Weights of a small transformer language model: MLP 832 SwiGLU, 637M tokens.
MLP neurons of a small language model. Each row is named by its layer, matrix (gate and up: input weights; down: output weights) and neuron, and shows model dimensions 112-207. Each number is 128 + 24 x the weight over its row's rms, rounded and kept within 0 to 255. Numbers have three digits each. A neuron's up and down rows have the sign that makes its largest values positive.
Before each neuron's rows, "fires before" lists the tokens most often just after its 100 highest values on Wikipedia text that the model never trained on; "fires in" lists the words (lower case) most often at its 100 highest values on Wikipedia text that the model never trained on. A number after a token or word is its count.

fires before: "| " 49, "; " 25, "." 18
fires in: "0" 79, "1" 21
L8.gate746:163110116162089122070114126164124128100121124119122128153112121162117139131144118144127129105134115121168088122129070159139156159143102135107109084151164136144120132103109140099121125114145111173180116147114100145135110062124105118069127143120154105123145117116119151116100118125136096116
L8.up746:140084127099134146138122169151122098116109167154104137146171128140151096107137100090139151122162132139132123166133158096152118139093095130147090119160103120124115056150116148116106175139164183139118079119129145166121160127194117102127120142115181114105129095100123133142163139128177130126
L8.down746:142132109146133098131127192171139106127154095124163120121116135140109130131122161110147137122117160166150076112123124152131153088126146143118144065104121120103120129158111182139142122160122137134071119142125105162127134111167108113085103156131125158164175125106121138085125146116096102083

fires before: ") " 27, "% " 22, "| " 15, "|" 14, "(" 4
fires in: "1" 18, "3" 15, "7" 13, "8" 10, "0" 9, "9" 6
L7.gate657:136137120115128123159135119099114124119105148117125126154133113112081122097172149135122099137149082154124155118131135088114133141157134058142114120113134121110070152147110126096110147133114121130121139136097091125119127123119095143147116134118077142087142129152134129117134150178099118131
L7.up657:121182115098070116108092142114124094098098119125096113130092122175151130135159149114128143124130125140076116168141156118117107133125152131093144120115162125131117155144136108084147143114104146118155104125119139137120100105124113131143130091101086090076137143124173128148156118124126103093
L7.down657:099116133102127101160116129140122149125156177117124139106116146115098134100131120160131118107122142106123109134147151127102146122118112157119103082177097146104132126113161121150091143117141109159114112121139114114111117099124120072156145163104133151157166111114122164100112117142166113138

fires before: "| " 33, ". " 23, ", " 8, "; " 8, ": " 5
fires in: "10" 24, "9" 17, "15" 10, "11" 7, "8" 6
L9.gate786:110161147153158135087135128169138136118121109119116121098098093169087110124134105125134141148094147128149141135152123154132100173118175146095115098096094132148102140143125126129167133127152129100137111133131104135143142102163154150102077151129158163164097117069117126151123137113110096058
L9.up786:107127137131094135129130159165127082137102141102099160109188117136172100112111123156171183145166123115129120169162128097177132154113095096153120122100098146119096144109110151096116155125132108134137110114088112097108140086114132131144178117124102126147135128131149163145124147185101133128
L9.down786:109152143132099130111126108093118123078124143138126099137115125124101108169158173139111170119172150120137117103131114155136139096140166136111134095065122110128116092122147102089129177108144115160091115109136106157168084144139143143144095163145119134129099121063117094132108115101091129066

fires before: "the " 39, "a " 11
fires in: "to" 44, "in" 27, "of" 18
L4.gate829:137136146114124143172107141130108129122102157115128080130102096114100109154126116160118157160097145116132131121125138139196146127126107113115135144107114170164116101120128143176139118142132137194091112091150099131118152158133095130171171133126160108164160159099148086217144113094149084115
L4.up829:150137170138142128133141130125154155133133134174139127152095134132130114104134170178099105081114159142135142084116127103098100111118100157145136124137096149147160156154118112097150121135086165142119158117117196093177122118126147093125144086095118122101086141151144180133158131121093177113
L4.down829:109088135136134173108106125120123140127094134097157150104122158150121124080148090117126107105089140125108106154143155125091176135145108150093127129145124034132134154105132124175130127114158148080150107113123151099133123127142126130105110148119142129143104064160113157090095132107127123136

fires before: "the " 46, "his " 5
fires in: "of" 63, "in" 14
L6.gate549:137115126125129144154109133109082099121097133132129154185078146095118135095131058184123127153123169135097140103120153098137132150113096167136112099125133097115119106151106140146152121095125141149096066113134125103123140134125103121100127168097070126136089122101133129095131119106129103161
L6.up549:137108149118138149150148137094111120109132140202138158101135184168100119126115179140145163094110113165124170102123134157185137158115100147146155109111123134171135133124120136124106116145116069122147150158166169123158122126153119113119171111135120153144143135137164117094102117132137153138
L6.down549:118120115116140081101104113154173137150116125118112088126150131109164168144136113106086137111131120122087110151145119096130106136113129134103091172080106096139137131115098103107123122142139102096163109138149097116113137165120131145130136154095143119111107142130153126124099134100129097161

fires before: "." 18, "–" 8, ") " 8, "(" 8, "; " 7, "," 5
fires in: "8" 23, "7" 20, "2018" 9, "november" 6
L4.gate529:125136155129142144132148139103115128115119140154144147124122125124091128146083168149139146132141083123142139099128134119125144122158149074104101124130164077130115145143093123133147156141111133168104085087132123158152123150148112121149152109098137095120099122113116111195140155143171147156
L4.up529:120129108137140138101138165112100124144120152129117140111115101125084130110131172125103102106135161112110120160122163151120156116188155130130121113145138103119128116154116110138146132117088195104123101119125122138110154076161105141143085097109174134137111154150147118130086108138130165146
L4.down529:137161122110147157105189142097083115164129122148097127142137135106133130114137142118125141138166160133125165139137171105095123133131141158129110145200113135162138163152162108128153129163117122087127096165152140115131170110196104091180145108088111104130150138134154104083115159074139148175

fires before: "| " 30, ". " 12, ", " 11, ": " 6, "; " 4
fires in: "20" 25, "19" 8, "los" 7, "10" 6, "2010" 4, "san" 4
L13.gate496:101166111114137130143141147080194164137152155106151141100114120165172127132105141094112155155155080156146082112126115121168104147169138171145191167084134157167079113130085148140123154107117115136151137097162114135096126124096145126132180125134188147150114126135103117142157159141086117151
L13.up496:141112111140136124149148133119119166112102093155154111157162092110143138148194103141150159111107143089125111136176134158158164100119143143148160138116101127113135125149124126138103120163163143159123083147110116119138150125153122085137141084125135122134139103138140131084087099121120156094
L13.down496:150143113106086097147079146146101121140102146162173110112092197105086090091101150160133137151126108127141135107123115113087131109121151154129130098068087138117093160150110153094120159123115128109128134178151131152136132102113129151092130107145124128143112147122145114086111178134083063110

fires before: "the " 26, "a " 7, "this " 5, "her " 5, "least " 4, "his " 4
fires in: "in" 30, "at" 26, "during" 22, "different" 4
L5.gate158:123100127147134132116135079152136096172108142139117166128084062110136139137124115171122125131162114130121117111173123096156127186119125145114105140117119122113131164130123109153097115110151065108136109131139126141146117129150118108110145157158108146123115131143165144134124131135110086136
L5.up158:148117128133139137166133128136191094148128134143105156124152106102123114124106124149112112124117137144170149142132114175119145146118103122091116150087123088139109095126151154110172100138154104114128102151152125080141116107102095129142120112105158139109150127104097156105078130113132107139
L5.down158:094125111136140118163128132121107144174116108144109125103143105115145143119128113109109097151144100145143098121185110099081126125141141160204117160133086102126102116112158130150083118135113111148144130136104100141110170163119122142133172192157135146108169129109154095130171106136093154142

fires before: "of " 42, "year " 4, "for " 4
fires in: "one" 100
L7.gate504:114114168144155136106163131076118146126103196156115122120124141113137130114077173134132127123127141139111125110182090064101108170128112102111157102127138150081113109146164133112173100113081137143143102106140141163107110114126055130115139123112106131126101135148091103130139110122125113109
L7.up504:123149141122130115089147134088134146099141102139153154155115103131139124148112138126137135156133135109163116111134104153069128133148135111148129144100119182145135117143124115128106155113122146148145100105092151167130183105123099079145133128162156178104103132121098092121111079146139095103
L7.down504:132101129132119101098116129123153107132105116154141157166129088154125129111112155130136105124137122128124142120147093038106134166117069159163142096137138129143106117154155103140180141126122125160119121091134117112156086154149064156120136096146115132160109092114084076118117132160137105114

fires before: "the " 39, "his " 9, "this " 4
fires in: "during" 58, "after" 21, "of" 12
L8.gate456:089118148141142153124170115123138109101104127133085127123193095158082116100164123123160144107105131114084141086138143152109109119141146150079133145138132136161154163133092142151144154091171144131126104110135181142085135174154174166161116098162125119090137103122090131145141128123173133132
L8.up456:134107101124093157118123110123150097142135184096122136153111142132130088086142105120124113101189120170123117138122153131134122145157143152122072161123118136081110125093111089090112110081118109155124112154117110125111149139092095125084115154127074158101103102124110123093134110157141105119
L8.down456:111113131083140120153129155138138139151116168135183129163129121162115117088107087142101118105119144157156109145126118121166116177080182099134118124147073166097140141150122098167116109081149094123174106124110131152161097135104138097150158111144075141127123114122158122139135087109110121107

fires before: "." 36, "% " 9, "–" 8, "; " 8
fires in: "0" 63, "8" 8, "9" 6
L5.gate432:107100101150126134080131182148191141100108163168121160114119147117153131113149132146149092115139118162124123146170131108106150138146120119130119108150130141101150140145117129129158147118055126088111135118144127150114175121103118158094152101107067135121148139113146161111144117133145139138
L5.up432:092123144150091112101116100144119162133126106140127132139149137113119174067156119125130107153147154140096088193118086116136120127139133142136136140156111126130112134115091124121147091138122142168169107139134130155152132103145173174152129112135148133099105117106125144130132121152150114107
L5.down432:126146094092100129183145125123124144126122144119126160108118108125147101139119109154176139089133162093154147102140181116137124149121125134097161075183133139145138130119129120145128150139155176119091092126132118136130161104096093124141094151131120101157167115109120119104085159118133107107

fires before: "." 24, "; " 17, "–" 15, ", " 7, ":" 5, "\n" 4
fires in: "6" 24, "7" 18, "8" 12, "5" 8, "9" 6
L5.gate799:146125146163101130082147111131155122139127141106145134143142130105162179115141124156133139112124141131154115115162102116115141183136147132156112158113120106150170127088126135113135129113143138111151129159166170154103148122146100151143165143087090130120127141104144091109107083142111101180
L5.up799:122106112138165130096115094179092087152112146133081163094139089159157154127126133138144156133145170131094109157090127135141137108136143112156111118159135181119120136101102090134092109135095137138119101106109127185107124114120171144145150121160136141127107116094130162104176116132162152124
L5.down799:117136147116089083088186155096153114113104170130147107125126097090131155142106152146148131136104151098136123118143118182123146122139159136138122110248161124126121112140100106144128148152139129079132181148154133114132126091103128162127128130125139124117099150143164099107125147122115163136

fires before: "0" 28, "3" 15, "2" 14, "0 " 13, "1" 10, "4" 6
fires in: "2023" 15, "2020" 14, "2022" 14, "2010" 11, "2021" 10
L13.gate288:079166083148115179116122112097149129127154115128092119130141145117145105114118140127119122134110124123113135138124091117147108138106096128147113163087139061118114167143113141130160181137127151137141139099135095136118124136111109144155098132091106131134143111174179140158127141118132063102
L13.up288:149118112154117158148198123081121169146116153116175112091120153142134134140097152107133184144125123121114115135094163132142170106112137078112156148121115083154139103101140131126130139114106146176165117125156134141120131101115119120121120128143118134128124129146096132106123140099098109140
L13.down288:162155131118131136098133110101090152134157102119172112129162098136126155142111099111143143138167121091141141148119174109158135136112097111136144142167108059129115125111093129132147149133171101127175133112118123079091133143144105116098111128127089150180144106133157126127079129132125106135

fires before: "of " 23, "were " 12, "are " 9, "is " 6, "year " 4, "was " 4
fires in: "one" 53, "there" 32, "most" 5
L7.gate771:123097134168136160114153118128136117120124126106121151121147110150111155158110150129142088130150131136074140141122098110128131139157147102121106125132102091106101143128131187123139073107143144185132115129142153122090086118126117080138143116123110184095149121149107133119109086122140105144
L7.up771:139113114112137143136107146145117104142142105120101154116157100157183094082094150109094133146158071125122133129163137101140133109108146163172124146110102114126142179155158124136109184155151118132148109089104113122165100169153149160123122118124123079116089133113134071105089112133095112097
L7.down771:155140116072125088137132164152137092134139122153101115156157124125094117153099120146136088143165102124140058187143129140127133110156144112138136083174111158112104100135148118088152118142147097116155105136107122096112125140143147129170121085163101136171115153116104104151117174146163113118

fires before: "(" 39, ") " 20, "| " 6
fires in: "8" 25, "9" 18, "7" 12, "6" 6, "5" 4, "1" 4
L10.gate828:110146175133122140099125152093139135114122132125117131144165113146113156122153146150101146123082112101131152107118147128129135159141148120115154121148118121122164107158125040085120079116122149085121146123123136118079114112107136109121167146093080102134114110140117150160133143094136143149
L10.up828:105135078159117107122140133078138086127126125103127119142124112098100135146130097120183117127120120129107123197122139116152132065123099116142078139143168181135111124144138125179131126115089114139152120126125180153122117126137125142153182131110103092147102139114118154116138132162142095124
L10.down828:125127137090142138148159124112137148118175141115130125108121144110124091103120130130117158130112153161079110188170105101098113133125089097082138134151117079142112131109121143083109152137149126151139096138114147093147153092149107121138117096140114131122139150102131139107135111142110155122

fires before: "." 18, ":" 10, ". " 10, "," 7, "nd " 6
fires in: "2" 68, "2nd" 5
L5.gate35:120144121111149148128135120119116114101142119088136131125117130080118187121139133067137103103122091165114152079143148138091112133177093128127134151133127105100142125127113154132125113165108115088144131132122151111131137185114175103099127112069143094101111129120163158155104120098081176148
L5.up35:102125165162115112130120142133090099106125148139156145137154133130114109077127144128102144149096113158171134078142119146137107126103119076151129126124098117155135163133155135138133160086150149120144118148106160156134135169158127087139088111136110115119190114111159173140169174107127129150
L5.down35:145110140120133205146127128108143120085106111111091130103113132096104149116147132116120106148152132139084159130100126112113114161134127151123166154166118136110129112154138132130129111162108150094119151137117129143130105176118130153128143130064145098140097123091122108132084107148112137129

fires before: "; " 39, "–" 18, "." 14, "\n" 5
fires in: "0" 37, "9" 15, "8" 13, "7" 11, "6" 5
L7.gate177:128131136122135117116180122134130180115083123138130136126126138205097117059125124096148122117116132102118133160121115135122141110147089109129147127124139122145183122112082132084166132156160152148144104118096124118132119162149147130100127133107137115103108134104150152094123118164141143148
L7.up177:104079141146100132102136156170176135102122134146114139141116144097106100121130085134148066128144094122158130132140140167176118155123143172104137145171127133116091089138119122089138150146129108103163141133143153121136131127133092089136102107122128114118090142096133133121099112136141107110
L7.down177:141126105104087117152136171123166123145102126135109157101133137100117132146126088158185127082119160131132137127134091162138172147123150087087093154255128131159124142139131124119136080139163123079127170145119171136101136119107116118139138141103110136142156131120126103106113149142079116121